{"n_layer": 13, "d_model": 160, "n_head": 2, "n_kv_head": 2, "head_dim": 64, "d_mlp": 448, "vocab_size": 1291, "activation": "swiglu", "norm": "rmsnorm", "norm_place": "pre", "norm_eps": 1e-05, "positions": "rope", "rope_base": 10000.0, "rope_fraction": 0.25, "qk_norm": false, "attn_scale": 0.125, "bias": "none", "tie_embeddings": false, "parallel_block": false, "init": "normal", "init_std_qkv": 0.0528, "init_std_o": 0.0, "init_std_up": 0.0528, "init_std_down": 0.0, "optimizer": "muon_variant", "lr": 0.0068, "lr_mult_down": 3.0, "beta1": 0.95, "lr_head": 0.00872, "grad_clip": 0.5, "warmup_steps": 200, "schedule": "wsd", "decay_fraction": 0.654, "decay_shape": "linear", "final_lr_fraction": 0.0, "batch_tokens": 16384, "seq_len": 512, "doc_mask": true, "train_tokens": 130700000, "steps": 7978, "dataset": "wikipedia_en"}
MLP neurons of a small language model. Each row is named by its layer, matrix (gate and up: input weights; down: output weights) and neuron, and shows model dimensions 48-143. Each number is 50 + 10 x the weight over its row's rms, rounded and kept within 0 to 99. A neuron's up and down rows have the sign that makes its largest values positive.
After each neuron's rows, "fires after" lists the tokens most often just before its 100 highest values on Wikipedia text that the model never trained on.

L7.gate66:49 36 30 58 55 33 56 42 67 38 44 43 71 33 61 42 64 33 54 62 42 55 58 49 60 55 43 38 33 42 56 37 64 60 50 44 45 45 45 62 54 59 46 55 60 54 45 55 57 68 48 44 58 59 58 33 61 53 45 57 37 44 40 54 58 26 61 43 67 30 59 63 42 52 60 46 51 54 33 39 57 44 46 63 52 49 43 46 28 62 47 57 46 51 64 59
L7.up66:39 46 37 56 44 57 55 52 59 60 52 43 66 53 38 50 35 54 73 53 51 49 43 46 51 52 35 60 43 44 60 43 54 41 53 45 27 40 54 66 51 81 61 44 45 64 67 54 62 64 58 59 54 67 52 68 35 42 58 67 23 45 24 49 46 66 35 58 51 54 73 55 55 45 44 56 62 56 42 44 45 59 42 58 42 63 46 58 46 42 71 49 43 34 54 62
L7.down66:61 43 65 67 48 38 32 52 38 54 36 39 41 61 57 64 55 37 50 56 49 57 52 56 45 44 62 46 35 76 34 60 54 48 58 40 51 55 41 46 59 43 47 61 52 44 49 55 41 42 50 52 42 62 56 46 46 39 57 63 56 55 63 64 58 57 41 50 50 57 49 53 55 49 55 53 53 41 50 54 34 32 52 42 42 38 43 35 34 35 40 50 66 42 45 44
fires after: " ", " inv", ".\n\n", "==", "\n\n"

L7.gate327:55 52 37 49 44 25 59 62 32 35 53 38 37 54 66 47 47 59 56 45 60 43 77 39 53 49 50 49 29 46 41 66 61 43 53 44 62 47 60 58 52 52 51 58 54 54 45 50 53 42 60 47 48 55 78 67 58 45 56 49 63 53 51 39 55 43 52 49 48 46 42 55 27 39 61 57 44 35 48 36 54 49 60 49 39 65 60 30 44 46 36 46 47 57 56 44
L7.up327:57 48 38 41 52 40 52 53 55 47 35 49 37 52 58 51 50 47 45 63 43 44 72 57 66 56 52 39 61 68 44 65 38 70 54 40 66 44 63 41 59 57 53 78 54 53 51 50 52 51 58 35 39 53 67 60 62 66 57 43 37 60 56 32 52 60 49 46 43 44 56 60 54 45 59 55 13 50 61 48 49 43 54 49 45 65 57 46 55 39 53 42 53 40 59 48
L7.down327:58 57 54 42 64 62 47 58 57 69 34 52 59 51 45 39 60 62 57 57 42 44 41 66 74 40 58 35 54 45 43 39 42 62 38 52 46 25 64 57 49 30 46 53 37 38 52 48 42 48 41 32 65 34 42 54 48 49 49 45 40 55 53 48 47 61 59 67 36 52 61 57 53 79 46 32 44 57 55 64 53 47 61 56 50 58 35 35 56 45 61 55 42 50 46 57
fires after: " st", " B", " World", " St", "fer"

L4.gate232:58 54 47 80 46 39 64 51 53 65 48 42 46 63 56 59 41 45 47 47 46 61 31 62 68 38 43 62 10 51 53 44 45 47 56 39 66 49 40 47 66 58 51 55 55 50 41 57 52 45 61 39 39 60 68 41 33 42 64 48 44 51 46 54 52 49 58 44 58 55 50 65 41 43 62 46 70 30 35 43 48 56 66 54 49 67 48 41 56 39 39 46 50 34 44 39
L4.up232:53 61 43 46 67 77 47 49 58 55 55 46 40 69 37 59 41 45 35 54 46 55 41 51 56 45 40 68 29 56 51 46 54 53 43 57 45 45 41 66 60 42 31 52 52 58 25 57 46 48 60 59 32 44 59 29 46 30 56 49 58 43 55 58 60 48 48 49 48 50 39 48 47 55 54 58 58 41 49 31 58 50 48 55 29 45 46 72 52 40 42 52 43 52 45 40
L4.down232:50 69 37 47 49 75 45 50 46 71 52 36 55 59 36 49 55 48 58 43 52 57 63 56 34 48 45 63 32 65 62 52 63 44 57 58 51 45 38 57 40 51 33 58 43 48 30 55 43 45 60 28 43 55 59 25 51 46 63 60 26 55 64 54 48 44 49 39 60 57 51 53 54 40 42 59 57 36 46 53 46 49 42 53 49 47 43 73 62 43 44 55 53 62 51 50
fires after: " ", " |", "|", " US", " R"

L8.gate410:48 46 65 53 55 42 47 43 54 39 33 35 40 47 57 45 66 40 46 52 52 56 50 49 60 57 33 40 62 43 59 53 62 54 64 53 52 59 59 42 74 44 34 49 63 51 51 65 63 56 72 57 55 51 51 41 50 81 47 44 40 77 52 64 50 46 53 42 52 49 27 56 58 43 33 46 48 40 56 67 59 59 50 54 51 43 61 56 44 32 57 27 46 68 50 51
L8.up410:52 60 55 64 57 43 66 59 57 70 60 52 53 59 35 52 42 56 42 39 57 52 47 53 57 46 52 60 50 56 38 44 61 53 72 51 41 59 47 42 70 50 32 34 57 47 48 54 47 44 51 45 52 62 54 47 46 47 48 62 58 43 65 60 51 30 63 49 32 50 57 40 49 54 49 46 61 40 50 28 53 15 42 53 53 61 52 38 46 38 48 61 30 55 50 45
L8.down410:44 58 23 55 60 66 57 48 51 56 40 60 55 28 47 60 60 32 47 39 44 43 42 49 47 56 58 48 40 53 27 48 58 53 68 43 56 55 45 41 41 51 52 54 44 51 47 55 47 54 61 73 55 47 51 39 43 50 50 42 39 43 51 73 68 68 36 51 33 55 53 47 39 47 44 50 49 53 54 48 57 38 49 50 51 51 59 22 73 43 27 73 69 61 69 59
fires after: " app", " Cal", "ag", "k", "ed", "w"

L8.gate106:58 56 64 48 47 61 48 37 43 57 40 45 41 46 62 40 64 46 37 51 50 44 66 41 55 56 51 37 67 45 47 52 55 48 53 51 50 27 51 58 53 62 52 29 67 59 51 53 60 55 55 35 40 44 55 42 54 54 46 45 40 46 50 46 47 55 41 59 50 48 49 60 17 64 43 43 44 73 56 43 58 63 47 52 44 55 61 62 54 37 55 50 40 64 50 64
L8.up106:47 54 48 46 49 42 47 54 42 47 45 55 49 43 48 52 32 46 49 34 39 59 37 50 66 63 65 43 41 40 35 45 53 58 56 48 63 62 57 51 45 51 49 37 41 38 65 57 26 50 58 42 45 57 59 18 36 39 29 43 50 44 39 41 53 50 49 53 51 54 61 55 50 54 49 29 33 52 43 63 50 66 53 41 44 48 36 38 68 28 38 52 53 45 56 69
L8.down106:31 41 79 68 47 68 57 60 41 56 36 34 50 48 54 50 59 59 45 70 52 56 61 51 58 59 56 59 58 48 51 40 40 47 67 63 59 42 45 57 35 48 41 57 50 55 60 56 38 45 25 55 37 42 49 48 57 42 45 55 30 49 47 58 46 42 50 48 54 49 47 51 64 66 43 72 58 56 73 46 56 52 63 54 64 52 45 63 58 40 42 40 38 46 59 48
fires after: " m", " im", " M", "m", "ian"

L8.gate63:57 50 43 52 55 32 49 31 47 54 58 22 35 51 51 39 40 41 53 40 47 56 51 56 47 47 68 55 60 48 64 42 72 44 39 41 27 70 52 46 55 35 41 41 49 58 36 55 52 46 46 50 57 57 38 52 56 63 44 73 68 49 53 35 62 45 50 48 46 55 39 75 50 51 56 47 33 40 43 42 46 49 28 54 45 65 58 35 66 52 60 47 38 49 53 41
L8.up63:51 72 39 47 52 47 67 66 33 38 46 33 45 50 74 36 48 51 38 59 51 49 64 49 40 47 57 47 54 42 60 44 45 41 36 58 46 63 44 52 47 40 57 55 59 50 46 56 43 45 40 69 38 43 40 45 48 48 53 55 57 41 37 37 53 41 46 37 44 58 59 40 61 28 53 42 39 41 53 57 58 39 35 42 47 42 39 46 66 50 54 62 43 38 43 58
L8.down63:51 49 54 42 59 57 49 65 43 53 36 64 51 42 55 42 55 52 49 45 54 58 43 39 62 70 49 48 50 32 44 54 53 39 52 50 40 31 59 56 51 48 62 51 41 54 71 43 47 65 40 36 48 41 31 56 54 62 58 29 41 58 47 51 47 54 39 36 50 45 70 51 40 41 57 46 52 52 41 50 43 51 60 58 43 31 65 54 66 30 43 40 59 61 57 25
fires after: " c", " C", " H", "c", " rec", " h"

L6.gate229:36 64 43 63 53 61 51 48 69 63 42 42 56 68 56 46 44 37 49 42 52 52 67 45 60 63 37 65 37 62 33 48 43 41 46 50 40 54 38 65 47 69 61 60 55 49 47 56 43 34 79 38 47 47 40 51 29 54 52 37 45 75 38 61 52 49 41 55 54 50 55 39 32 44 39 47 56 65 59 49 66 54 30 48 49 40 51 40 45 63 49 43 21 46 49 59
L6.up229:46 71 40 58 49 59 51 53 57 66 56 48 54 68 52 56 51 33 52 48 53 49 49 45 71 56 46 65 45 50 38 42 43 54 67 61 37 49 40 61 53 65 69 60 46 38 42 51 40 38 72 34 43 44 39 52 37 53 45 46 47 77 48 60 48 55 41 58 39 54 55 46 48 46 39 51 60 73 59 53 64 50 61 57 51 46 43 38 40 65 46 44 14 35 55 48
L6.down229:47 73 37 62 41 57 50 50 34 50 50 37 73 61 49 46 63 50 48 62 36 68 64 55 36 67 39 54 45 54 35 63 50 57 70 54 46 43 55 44 52 48 57 50 47 49 33 61 52 39 49 40 47 48 58 52 46 71 46 28 50 54 46 51 63 53 46 65 38 62 63 42 50 52 46 34 55 48 50 55 48 46 45 55 48 39 48 48 37 44 46 58 56 27 51 32
fires after: " \"", "-", ".\n\n", " (", " =\n\n", "\n\n"

L8.gate149:56 60 61 46 42 27 40 51 59 37 54 42 52 46 62 49 54 70 41 73 45 30 50 57 53 42 51 55 40 57 44 58 56 34 24 56 40 38 40 30 53 43 50 52 43 43 37 43 61 40 57 57 70 54 60 53 37 41 45 43 51 41 48 42 34 52 59 32 60 50 64 57 66 38 54 50 53 58 44 48 53 53 42 40 57 55 48 39 58 56 68 36 51 38 52 43
L8.up149:74 65 24 50 59 54 43 55 49 51 47 63 68 44 44 51 53 54 50 56 62 38 32 36 44 60 48 54 50 66 52 65 53 44 47 51 46 43 40 49 45 48 58 57 56 49 39 44 62 28 42 61 75 39 66 55 58 49 39 48 64 41 54 42 48 39 41 44 65 36 46 49 64 60 49 66 46 50 62 67 54 38 64 46 43 49 49 58 44 61 48 68 67 70 35 56
L8.down149:40 47 59 31 40 55 52 49 53 41 56 30 31 38 37 55 42 56 49 67 44 60 32 62 63 46 53 50 54 41 37 42 48 34 41 64 40 45 37 43 65 44 55 45 67 53 55 45 43 61 46 64 52 59 38 57 46 56 54 58 41 57 76 45 48 38 22 39 43 49 39 49 72 45 54 40 35 69 54 43 51 30 45 55 57 43 49 54 42 52 44 51 52 32 52 65
fires after: " t", " T", "\n", " I", " c", ")\n"

L4.gate208:59 65 51 66 33 51 60 56 45 34 36 52 46 70 27 53 31 61 27 47 55 48 48 58 52 49 52 52 40 34 50 51 43 48 67 42 46 42 47 54 69 41 49 57 62 45 33 49 52 29 64 40 42 59 40 53 54 40 74 40 55 49 36 47 46 54 39 57 55 62 38 56 35 61 46 48 56 50 55 62 50 53 57 59 56 54 31 55 58 46 80 56 59 66 56 42
L4.up208:47 62 43 55 28 58 57 57 50 45 44 46 41 73 36 57 29 69 32 42 47 49 32 64 64 54 58 51 37 44 56 36 43 52 56 48 53 46 31 58 50 42 60 53 60 49 31 51 60 29 57 43 52 57 47 65 57 43 61 31 55 52 36 61 44 51 50 63 52 48 41 57 35 61 43 49 69 34 53 55 47 51 35 55 49 49 15 61 62 42 63 53 54 44 60 27
L4.down208:38 56 41 46 60 60 52 55 46 52 49 50 45 58 30 73 39 64 54 48 48 61 52 57 60 53 59 50 34 53 54 49 44 54 45 22 61 47 31 47 71 46 61 58 52 41 44 46 54 47 58 29 52 59 46 52 48 47 64 47 47 48 53 46 59 38 52 55 39 53 33 66 60 53 59 61 52 44 58 40 53 53 39 42 50 40 25 59 74 51 55 47 50 42 56 50
fires after: " |\n", "|", " |"

L8.gate6:49 49 73 53 44 51 59 42 57 58 26 59 42 36 50 53 58 43 61 52 44 46 48 47 58 46 51 45 46 37 47 33 43 51 72 54 50 45 50 46 34 50 54 48 51 52 38 39 56 59 66 43 51 60 43 66 53 48 38 42 44 40 54 53 50 32 45 25 60 40 31 54 43 73 62 69 48 50 37 33 62 63 47 59 50 48 61 48 28 36 22 55 45 50 47 60
L8.up6:52 51 56 49 38 50 60 54 49 39 43 67 35 55 61 51 45 49 48 63 66 49 47 37 43 28 57 55 49 39 58 42 23 62 57 40 49 48 51 62 54 49 62 48 57 49 48 58 61 65 40 43 35 75 52 56 68 51 38 46 56 44 55 56 36 39 42 55 58 49 50 59 58 51 59 61 42 26 24 40 57 49 60 66 60 53 62 41 45 50 41 57 62 57 58 60
L8.down6:46 56 49 56 44 37 55 58 41 49 57 45 42 64 45 36 39 57 56 47 47 55 43 62 45 34 48 61 53 49 60 58 59 43 32 30 51 48 43 45 28 60 42 69 49 50 47 45 55 58 37 64 37 42 48 60 47 34 71 62 47 52 44 57 54 50 52 53 48 67 53 46 54 33 40 47 68 55 53 39 59 59 49 37 68 60 52 52 42 47 37 46 54 70 30 63
fires after: " P", " B", " D", "ic", " ex"

L5.gate388:57 56 63 63 48 45 50 43 40 62 50 26 47 51 54 39 37 53 42 37 46 34 41 60 35 42 66 50 41 43 35 33 39 53 42 48 49 35 64 47 61 47 41 37 38 53 42 34 55 44 40 47 60 50 52 53 38 55 59 49 50 44 60 82 73 52 39 58 31 49 58 81 59 46 57 56 56 59 45 50 44 53 51 67 57 52 43 34 45 41 38 38 43 50 44 34
L5.up388:53 54 38 59 40 66 48 53 62 50 67 66 47 57 39 41 44 33 42 39 70 60 46 58 36 58 14 53 46 24 60 63 65 68 37 68 50 52 49 40 50 53 58 51 54 53 57 43 47 58 54 51 64 46 35 55 49 57 58 62 47 38 47 46 32 39 62 36 51 47 50 49 55 50 52 58 59 54 68 44 54 42 62 44 44 64 52 44 45 45 39 52 49 55 49 30
L5.down388:46 32 37 46 59 46 45 29 51 49 39 42 55 82 50 52 42 70 62 45 39 40 38 41 53 45 58 50 49 65 64 59 69 56 55 62 52 44 24 57 53 60 43 37 65 49 45 35 46 54 56 61 47 29 51 45 45 61 43 42 45 54 42 53 50 52 49 45 52 58 42 56 57 66 59 51 48 45 37 53 44 50 65 56 63 60 45 48 64 60 51 58 34 44 42 69
fires after: "\n", ".\n", ")\n", " he", " comp", " dec"

L7.gate36:39 50 43 65 42 40 46 57 37 47 56 54 56 39 64 63 58 56 54 61 35 39 47 51 48 57 40 41 75 55 41 43 51 50 28 61 60 42 51 62 55 58 52 44 45 60 32 55 47 50 50 44 65 47 46 39 46 45 51 26 49 36 47 44 55 42 39 43 55 50 46 42 44 61 38 57 63 46 46 47 57 48 65 46 30 42 25 43 38 63 56 68 39 40 47 44
L7.up36:48 39 48 37 42 51 60 32 55 52 52 58 51 48 51 56 43 45 42 55 47 49 57 39 47 64 49 51 32 46 57 48 29 54 35 44 48 44 61 50 31 33 50 50 57 60 58 73 47 51 39 62 46 58 44 41 59 49 61 45 47 60 52 60 31 64 51 53 57 34 52 59 49 49 57 47 34 45 47 54 45 61 65 64 31 46 52 61 56 63 40 47 57 73 50 58
L7.down36:47 71 48 60 45 58 31 68 63 50 39 42 44 47 63 45 33 45 53 52 46 59 35 36 53 52 55 58 44 51 57 55 51 58 55 35 46 56 42 36 48 68 62 46 61 51 42 52 60 45 45 53 57 51 45 41 47 49 54 43 31 61 43 31 53 44 65 47 40 53 66 46 27 39 46 34 49 34 70 59 56 63 53 43 60 43 46 54 48 48 61 52 58 57 64 43
fires after: " m", "ic", "e", " D", " ind", " Ind"

L9.gate360:51 46 37 40 48 62 54 52 47 54 47 57 50 58 62 61 38 52 59 59 50 61 62 50 32 35 41 58 54 57 47 60 63 45 35 51 52 27 47 40 57 39 59 55 51 33 48 44 55 50 55 44 51 64 55 44 52 40 47 44 77 37 53 51 39 49 53 59 50 50 48 53 38 53 66 37 57 48 52 41 53 44 61 63 50 44 22 50 60 36 48 52 39 70 59 55
L9.up360:42 53 41 33 61 52 48 46 42 33 41 66 66 38 53 43 53 54 44 59 53 68 58 41 58 49 54 32 46 51 49 55 40 32 49 66 46 45 54 57 46 65 42 46 48 44 60 58 48 54 34 62 64 32 55 38 41 64 57 54 29 54 36 61 67 47 54 50 69 26 38 62 38 53 57 38 36 56 37 53 75 36 46 57 43 36 50 60 46 39 41 61 42 48 47 39
L9.down360:40 36 63 39 52 75 57 28 67 52 30 44 47 69 56 56 38 51 41 42 27 50 42 47 27 40 61 45 57 61 54 48 55 60 36 56 39 55 51 40 69 54 68 50 51 36 53 47 55 39 56 45 62 51 44 54 41 54 58 44 40 43 38 49 56 50 38 57 57 45 59 49 43 33 41 46 47 45 59 51 56 53 63 51 57 49 45 61 59 38 52 38 50 53 49 65
fires after: ".", ",", " ind", " Ind", " des"

L6.gate120:61 53 44 41 46 29 70 38 59 41 53 62 37 44 51 49 39 60 68 55 53 52 50 54 41 42 42 52 45 38 52 58 57 58 54 41 61 45 45 55 54 43 48 68 42 46 38 42 44 53 55 45 24 57 50 47 57 47 43 59 63 43 48 57 37 53 63 39 62 59 44 65 55 33 42 52 60 48 51 42 41 37 44 62 37 65 43 56 66 60 82 47 76 61 70 35
L6.up120:52 45 56 40 50 49 55 41 51 37 55 58 42 41 52 54 45 49 34 61 37 54 57 62 57 44 50 35 31 56 50 49 52 60 51 35 64 48 39 48 50 48 48 42 53 50 37 51 46 38 51 41 37 37 58 44 54 51 50 51 60 50 53 49 66 36 59 49 72 71 53 65 61 29 57 46 68 41 55 36 62 40 43 55 50 69 37 56 62 48 76 55 50 52 54 37
L6.down120:39 69 55 66 47 57 54 50 63 42 42 62 34 32 48 53 39 51 38 48 43 42 41 55 58 58 37 59 53 57 52 38 58 61 40 48 48 73 38 47 46 62 55 59 44 40 50 65 49 48 36 49 68 53 46 54 51 24 56 69 44 49 50 41 40 65 59 62 68 60 53 39 56 45 40 38 52 55 58 38 65 61 75 54 42 70 47 45 45 49 59 54 49 51 54 40
fires after: " |\n", "|---|---|---|---", "|---|---", "%"

L5.gate447:46 41 54 31 61 44 42 53 63 47 62 48 52 53 43 42 32 49 33 43 45 47 54 66 41 45 57 65 48 41 45 47 53 39 70 53 54 49 50 51 60 50 48 42 64 49 54 69 64 41 55 34 56 55 34 39 37 54 55 53 40 61 38 45 26 45 49 55 56 41 51 52 29 25 40 46 55 50 62 64 58 51 42 53 46 46 46 61 67 48 62 51 63 44 62 48
L5.up447:42 50 53 47 64 56 60 65 53 57 61 26 54 43 39 47 53 61 54 43 48 36 50 56 37 43 34 49 40 42 42 41 42 42 60 49 67 41 56 55 56 57 47 52 51 58 63 56 52 43 46 44 57 43 55 39 49 51 37 41 50 48 46 67 25 52 38 68 34 70 45 52 31 46 39 57 71 44 37 27 51 56 57 51 53 52 51 62 71 58 59 53 57 49 57 52
L5.down447:37 37 54 40 57 44 43 51 52 43 40 56 52 57 30 48 57 54 59 50 48 57 44 62 67 52 63 55 35 44 46 49 49 80 66 65 39 47 36 60 47 60 57 52 64 50 61 37 34 50 55 55 39 52 58 49 64 28 62 53 49 32 44 53 44 45 46 65 64 53 48 73 41 44 47 57 51 62 58 45 70 61 51 47 44 51 67 49 66 64 60 35 50 67 46 45
fires after: " |\n", ".", "ear", " \""

L8.gate354:56 38 32 27 65 53 68 52 22 50 49 37 38 45 66 59 39 46 30 38 56 48 49 40 54 53 29 57 50 44 60 57 67 58 48 61 61 48 49 47 52 42 65 60 52 39 63 46 15 53 57 57 40 59 61 58 59 57 52 57 36 50 47 39 54 58 35 59 65 51 49 55 52 56 52 32 59 53 33 43 58 60 53 56 28 47 57 55 47 33 59 40 56 50 46 49
L8.up354:60 51 66 26 70 70 71 65 40 40 54 44 35 40 58 47 37 62 35 30 45 44 49 59 54 55 41 48 68 37 49 45 51 40 41 58 57 50 52 57 64 58 67 61 47 34 51 55 43 50 59 40 44 45 50 63 65 76 50 58 49 58 55 44 56 48 51 51 69 52 60 53 55 54 67 45 53 47 32 43 50 57 54 60 57 52 54 42 39 41 56 56 68 47 47 49
L8.down354:66 51 54 39 44 40 45 41 47 48 38 53 74 59 41 40 63 59 58 56 50 41 44 60 51 51 50 59 51 49 53 55 44 52 47 36 63 45 54 66 40 22 47 40 58 38 53 74 46 23 64 41 53 47 59 43 29 41 54 67 62 71 50 58 29 44 50 57 45 45 58 57 62 51 51 47 65 47 66 46 61 47 53 54 47 68 47 47 65 39 41 50 40 21 33 65
fires after: " St", " res", " st", " j", "\"", " com"

L9.gate78:42 53 54 52 46 48 58 51 49 36 55 57 52 37 51 50 53 51 52 54 49 45 56 45 77 45 41 50 62 43 56 56 58 53 53 50 56 56 66 71 49 40 42 51 72 42 35 37 43 35 65 48 38 56 71 35 53 56 34 42 52 42 69 63 48 57 43 42 39 53 55 56 47 42 60 41 48 61 52 64 43 50 47 65 45 51 58 55 47 54 70 61 38 51 61 53
L9.up78:61 51 60 49 44 58 61 61 38 36 46 49 40 51 54 38 43 46 32 53 45 43 35 29 46 52 57 50 34 40 39 54 45 41 53 41 47 84 54 48 51 66 44 48 55 41 52 63 40 58 28 45 45 50 47 34 62 55 50 66 47 61 36 65 60 42 60 43 51 33 46 51 61 48 58 44 42 72 48 56 42 64 48 57 35 49 53 55 50 53 67 36 46 48 42 58
L9.down78:50 55 39 66 61 59 47 64 42 43 75 42 51 48 41 44 61 86 45 39 44 42 48 60 74 52 53 60 55 50 44 45 46 71 76 47 54 53 39 46 50 40 45 50 55 37 58 38 37 43 43 62 44 49 40 62 44 53 62 54 59 56 38 33 52 40 58 37 50 57 38 44 48 56 42 49 52 51 58 47 53 38 57 51 67 52 63 40 43 57 47 46 38 47 46 68
fires after: " M", "m", "ra", " S", "a"

L9.gate256:51 55 25 40 35 45 52 61 57 70 34 44 56 52 37 58 56 25 36 46 60 36 50 54 48 56 58 37 50 47 65 50 59 61 38 26 44 54 35 19 64 47 44 44 55 61 61 59 51 56 46 70 47 63 52 51 55 42 50 49 47 49 48 57 41 51 59 19 66 50 40 39 45 26 62 46 46 48 57 69 27 45 51 42 44 69 56 67 65 59 48 57 50 41 53 34
L9.up256:36 50 27 37 37 42 52 48 39 61 70 54 50 57 50 52 50 37 49 42 63 55 41 32 45 54 41 50 50 70 43 66 55 59 58 48 41 59 62 48 51 62 51 51 57 44 46 51 53 63 52 61 54 64 42 57 41 41 45 43 59 54 58 47 31 38 60 44 43 59 48 50 42 48 56 37 27 39 45 57 42 54 44 44 48 62 48 55 38 48 53 52 52 46 47 56
L9.down256:48 40 57 57 44 49 59 53 56 44 36 56 57 67 44 59 59 55 70 48 47 44 47 51 38 43 39 51 43 50 56 77 59 49 42 43 51 57 47 49 66 48 43 58 53 30 24 56 49 58 63 34 54 54 60 55 53 35 50 55 46 39 55 54 38 55 38 72 46 60 56 32 57 39 54 51 63 41 57 57 35 41 46 43 70 51 58 68 60 60 49 59 59 44 52 45
fires after: " app", "c", " C", " c", " acc", "gan"

L8.gate260:50 50 46 61 58 55 36 52 47 50 39 42 81 61 74 49 44 54 54 61 50 73 55 58 46 53 57 35 27 39 39 52 35 56 53 53 57 41 54 57 55 52 72 47 33 25 44 57 44 52 49 58 70 67 46 38 52 50 35 37 57 44 37 52 46 44 52 58 74 50 52 44 60 39 65 51 53 59 57 47 51 53 43 56 41 56 51 52 48 33 54 51 36 52 33 49
L8.up260:37 57 68 48 69 45 30 59 42 58 35 56 58 54 47 54 38 50 53 50 59 55 40 48 54 60 51 36 33 40 30 55 44 49 54 52 57 49 57 48 69 50 46 35 35 33 66 54 47 67 45 37 48 56 55 40 55 46 50 60 57 42 46 47 60 43 36 55 59 54 54 41 60 47 43 35 38 41 66 49 52 60 47 48 40 62 57 62 41 45 43 56 51 48 59 47
L8.down260:38 50 34 68 55 61 48 49 46 48 39 52 63 65 24 49 66 45 37 52 40 45 42 39 40 50 51 61 60 59 38 45 50 53 52 82 37 42 46 41 27 53 58 46 62 57 38 26 61 38 52 54 41 43 40 44 38 58 78 54 44 55 48 52 49 48 55 70 36 68 52 26 60 54 57 49 48 49 44 45 39 46 59 43 26 54 50 44 59 51 42 51 50 43 49 32
fires after: "-", " (", "e", "ic", " a", "gan"

L6.gate70:52 55 43 54 48 49 50 40 40 40 54 31 34 42 41 53 54 30 57 32 49 50 51 44 53 62 54 42 44 44 47 55 44 54 35 34 55 51 39 47 73 59 62 44 66 48 59 42 56 42 41 28 49 62 47 69 52 46 44 36 53 55 44 68 51 68 45 57 50 40 50 46 71 44 61 60 37 52 53 42 61 53 52 47 43 38 49 58 86 43 64 50 48 35 52 32
L6.up70:70 63 40 66 64 48 60 34 59 35 38 51 42 57 28 56 52 50 40 45 44 42 53 45 65 52 53 47 49 36 64 49 27 45 39 51 64 56 33 58 60 50 68 55 58 59 56 51 61 49 52 52 46 47 50 59 42 49 59 54 37 46 43 47 46 51 49 49 69 46 43 54 46 44 68 60 49 50 52 40 61 47 43 45 33 48 33 40 54 38 58 48 36 54 28 46
L6.down70:58 49 42 45 57 42 52 58 67 57 49 43 49 76 48 64 47 46 29 37 60 44 55 49 48 50 53 40 28 44 35 45 37 37 46 37 55 40 60 42 55 39 46 66 39 49 48 36 60 54 45 27 46 38 46 60 64 50 45 43 54 60 40 45 49 38 59 37 42 67 48 48 38 40 52 53 46 64 53 47 62 34 58 49 63 37 40 49 23 33 41 53 53 52 43 42
fires after: "\n", " |\n", "===\n\n", "==\n\n", " Party", "|\n"

L7.gate352:50 40 55 45 39 52 47 46 70 48 44 45 63 37 32 42 38 56 51 54 44 38 56 67 55 42 44 57 50 48 55 65 31 36 51 44 34 40 76 43 61 61 50 38 50 37 41 61 67 59 50 63 68 37 39 65 44 66 46 62 67 44 52 65 49 58 46 40 58 33 46 63 45 66 53 42 47 52 67 58 54 52 69 34 50 51 34 48 34 53 63 56 38 55 63 42
L7.up352:49 55 34 49 50 49 71 54 49 51 55 60 61 45 31 47 56 48 52 59 52 50 54 65 47 50 48 65 45 42 51 59 73 35 44 60 39 43 43 60 50 47 58 69 28 41 40 58 50 54 45 56 62 63 44 42 39 46 49 56 49 23 35 44 68 46 56 42 58 41 42 39 53 47 61 58 56 42 51 68 61 42 41 43 42 54 53 60 52 54 43 56 40 49 55 39
L7.down352:54 49 46 52 61 52 46 43 53 55 44 53 46 49 66 51 52 58 46 40 43 64 53 55 55 57 63 65 70 45 42 47 25 57 62 45 29 60 69 45 55 51 45 37 55 51 53 52 47 62 35 53 60 51 36 61 47 64 59 35 56 60 56 67 46 40 53 60 31 46 68 45 43 29 47 53 42 34 45 32 39 55 52 58 49 39 60 48 37 54 66 61 58 45 62 47
fires after: " H", " I", "I", " s", " v", " c"

L8.gate182:39 41 61 69 50 50 46 53 63 52 46 40 46 51 38 48 64 43 50 57 53 51 35 49 56 43 69 47 56 55 45 43 40 41 57 50 56 58 36 47 48 62 51 48 44 66 43 61 53 57 70 49 49 56 43 45 58 48 63 46 51 62 53 42 52 36 57 51 45 52 43 50 48 48 52 55 51 63 51 52 36 41 44 48 45 69 48 61 51 47 54 62 58 40 58 40
L8.up182:49 55 63 49 30 47 55 48 37 41 46 50 42 47 59 61 54 41 55 50 75 49 49 51 49 50 45 54 42 53 47 41 52 54 68 75 60 66 57 73 56 58 56 40 49 54 38 60 54 62 40 34 58 67 43 62 44 41 46 54 47 58 55 41 18 56 40 65 63 71 53 53 46 36 65 45 56 34 56 50 55 62 44 71 54 43 53 60 63 54 38 52 45 47 58 41
L8.down182:57 54 51 50 57 45 62 35 39 50 54 51 48 64 39 60 44 39 52 51 38 46 60 48 47 64 34 58 42 63 47 45 61 36 56 56 61 52 39 56 49 41 34 35 54 38 51 50 55 64 45 46 44 38 38 59 61 34 39 56 52 40 29 68 52 61 29 62 56 51 65 68 54 54 60 50 50 53 46 62 66 62 41 52 49 23 36 53 42 42 44 42 61 66 48 46
fires after: "c", "on", " B", " c", "ic", " Mc"